MLP neurons of a small language model. Each row is named by its layer, matrix (up: input weights) and neuron, and shows model dimensions 320-575. Each number is 500 + 50 x the weight over its row's rms, rounded and kept within 0 to 999. Numbers have three digits each.
After each neuron's rows, "fires on" lists the tokens most often at its 100 highest values on Wikipedia text that the model never trained on.

L3.up670:549453538472544527548525411571525485632518416512468627549571562562527635438544503499594479469494540544433479577605656543376488418557580432464500513477581404545560463547523521430542481584555516546499553536402642512568534492513521544519535479542401599539423478491505579526485497531535516511524527498447515537504466504468468544431535610608494491498504557567556445584473475500423523516496490511445547428487503471475500483449460524485427374462439529529426519560454446492523459405522474550460581522439414585524485468531559505490522506541478538492418607481499443517449508518500449487490431426538447590556461464476519543507518579574395528549480473513550557452565428516475456441544451499556520525544515466482556551492551508464485596450569544528566609493431461490534517507575514
fires on: "ly", "s", "t", "ap", " live", " not"

L4.up659:558547572482525516536545438542459455586498576647542455527461450527495485479514548572517528517427487557537430427513456516475511503438503541506532566520471507495528528454481503451451412497503480543417451462513456448513493468516521496456541601564494367529515583517478488629422503578521490535443520509531515523479354515551477496481497530507453456512495524507613560475591518593545522447434480477511449523504448534490489363531525704444522571513543512521509580451490467430488479514482593345463538576401591550476486550593447498524517423472510479527441487492582455503563501568486517469505436496557494512511538480493508429483503503468503487429509520507509488523480493400478559457468487455467497471488495422436540433396528528527535417447428474502507524498607453537442479468524531
fires on: " 1", "t", " 30", " 3", "s", " 2"

L8.up707:530456578463472524600594520500520435438499469533511493430512376472500485391513522521571496510492387556478529531522514466538586495562526450466487556470482479459448491555493448501525498561561514491508430461475613488401557527565439559474438600423419490464425529586470398533491536462574490594665528506498503495559538605527504487564615492527488536593479545499544591524483608538453437524477458485472529556546551483447521475563539478490497490504480545502426591456424461451541470481579457574522463456438521430431512474551512555499501540500505476531565508463507493385513527571412627411554526501557517455498579520442582466521430535458447527439472514530526456471421463473519529503456507578579423502451522515489479543507484541488500527412516481422490514403478433513456496531503559
fires on: " in", " on", " a", " under", " at", "In"

L3.up493:528487525559534476549456480526488549406500421461471515508485453450545535502478484456519579483486395517460463449421415512460508515491513406531517529505478525543435537606451474529544457417543439477556449429487581577533509455442453489571472436504488524511510505558452501408618445504467529549491508440460533484499489462559536488582459525480606490483564464582467508507440450543534461546497480524487538452579444458401539434527444568378487496462530432537516529546509496490520373491489448484516494526479440554509503521418492490522549490495445510563500581463502575483540554488446557572561504514550349560528442597470460482443441456601527519485532472544455524484522592469441488485447480605533507550614473528558498488447416489394475514479486439508539547484489543490521410609536481
fires on: " with", " and", "'", "/", "gh"

L4.up805:567477446551488486484472491443522489526493485489448459424517447439470444514477484532442438464590470442491400410481403378461527504436551410564567479554449520550530573523502479404592562497544515479556465414460554471429543457457673447461511533482404544577510475496403553469516432455541546494474497501466423509479569507512519517584550513534502473585478576534474567487470522479504529453597508530537479482469414538521464505479531537427492557479557517456482440486509586472509519507461548559494542582499458599463446554455508437459515455558534451404469488475593523510587553459471578530467523460532507439544451604518489500470493454470494529589524552591454511583533453467503588380528466546540524471453549432399387539472566503485487546548572521581493545459388446452469482570574404
fires on: " in", " that", " of", " at", " from", "\n "

L5.up762:474436492463520519526518467451486513545531535534479440464417405476489568530479502553454541534493510547461528525533457602518552368558427565485427529577500523585512549508533571434487539449529507456541495510545516448484505451494411541512561495471525580536489509468529444530375489421490565543442430450493563444516474551626529455501552568483408474482576493443512525498478439442511512534518533554464628477402532392429508456378407551555501518465548501507481491484436500467531530487447554421451508602499542527503414488468436468516522442529533474430529505495484491549483511541493565493547474428516439404501545584553497474466575503519506493522428530546537511562490405431593598522440543489527481457539465533478516457558496520482456415519489435481475428524576430423453449427529510
fires on: ")", "\"", " 1", "}", " 2", " 3"

L9.up495:380549403439540454485489564539548487432587487579454517561566489552565569525535376485384516416477509463426542586564543517565509422469512485523468525505537591507559524482512521504521445428470541520529488533536432510499459446489467459518472498569515522491500547560580404494470465531526529504413486468525405412525431511504472603515471529483528533545522641514477512451526420549552430359481507549499461474490593397510446460506476533554424458546469526503420551568450507459486616465504409467459514499544490453473450512476431500600547610486523567504495528539550590585509590591485452586561564410485534582525491499554489533601458493551461523492520522490534561491494406462473536444503492400586496542549541474538474424487454471470563502535397505465463461512492419590601416521511355
fires on: " in", ":", " for", " the", " of"

L9.up102:543458587510490522492570448475488412508511516564476480432506520537418533538549546525460461406405509552540445438473475429520480463475565474496527465446504645499587506481589521435531523543442513476553494555472478540506471406552544502430492496483488520478491514504546479428528426513482601395517574526469396378511606369534486568551491515447535433548455614440500491458515512497519489569501508550497463584567481463525524461468482440571438521573531493476477519519368513502516562534590525552543524534615421538534404577526460527431593445537572489475542550481545593550575507502469471535466563420477449459467558492536518496484431490379535542501520524466502520506521521599507442474466459383522514529452472517493547487546436479557566515517479502454539475436446521484487507447588521
fires on: " in", " what", " on", " the", " from", " that"

L5.up540:445518408461472522456532538446489535486424490565468511638548523437467562463546507585601532501520461520503489502491482545487490501395583569510499514558501468499550437493450553441489427515501511471460541400518493484481444519485488458560544524492471500534597442485545454401459568520485585345429480505507429508595450491495511409541510505579533532456501462513577406466463400519441531479569567530456519570468613422432466490458580442430458486511538520522453508517428488485473464476468529507568539537516521530577508532458524553493517508570547471512495510433528447484386441510400439519424535529530394454417431540531436528432523563468598536518518469476447508489555454471526428599477453457469394551551512526423532435474561587499519474594544469535515600538568490446505503555575451
fires on: "-", "'", "x", "ous", "V", "sc"

L9.up705:470465527549446495579515517554500395449546474593548510454555506542539492486428458489509347484465487505568591493528543442411562493489455557541484556505468533464464454490486478528479516504442598543445494466515458466473515572501461577454562584507462466519455492478415537461566484508508489485486575518553447502481458594424514499534488463425552624491405564449481534488490615538477457551569551489439449494562451402525440526445509437490504496556490475461481453530531420472492495404448559418457608436440581448523505548451528530449493541543545460493573527479508539426500609586489487437535552439440610503508565482459502475518510485471556493415399584431479524607498525538431480443425476481483397583437445515433506593534537453513383534452504588507554526420465412439457511474537621
fires on: " in", " of", " at"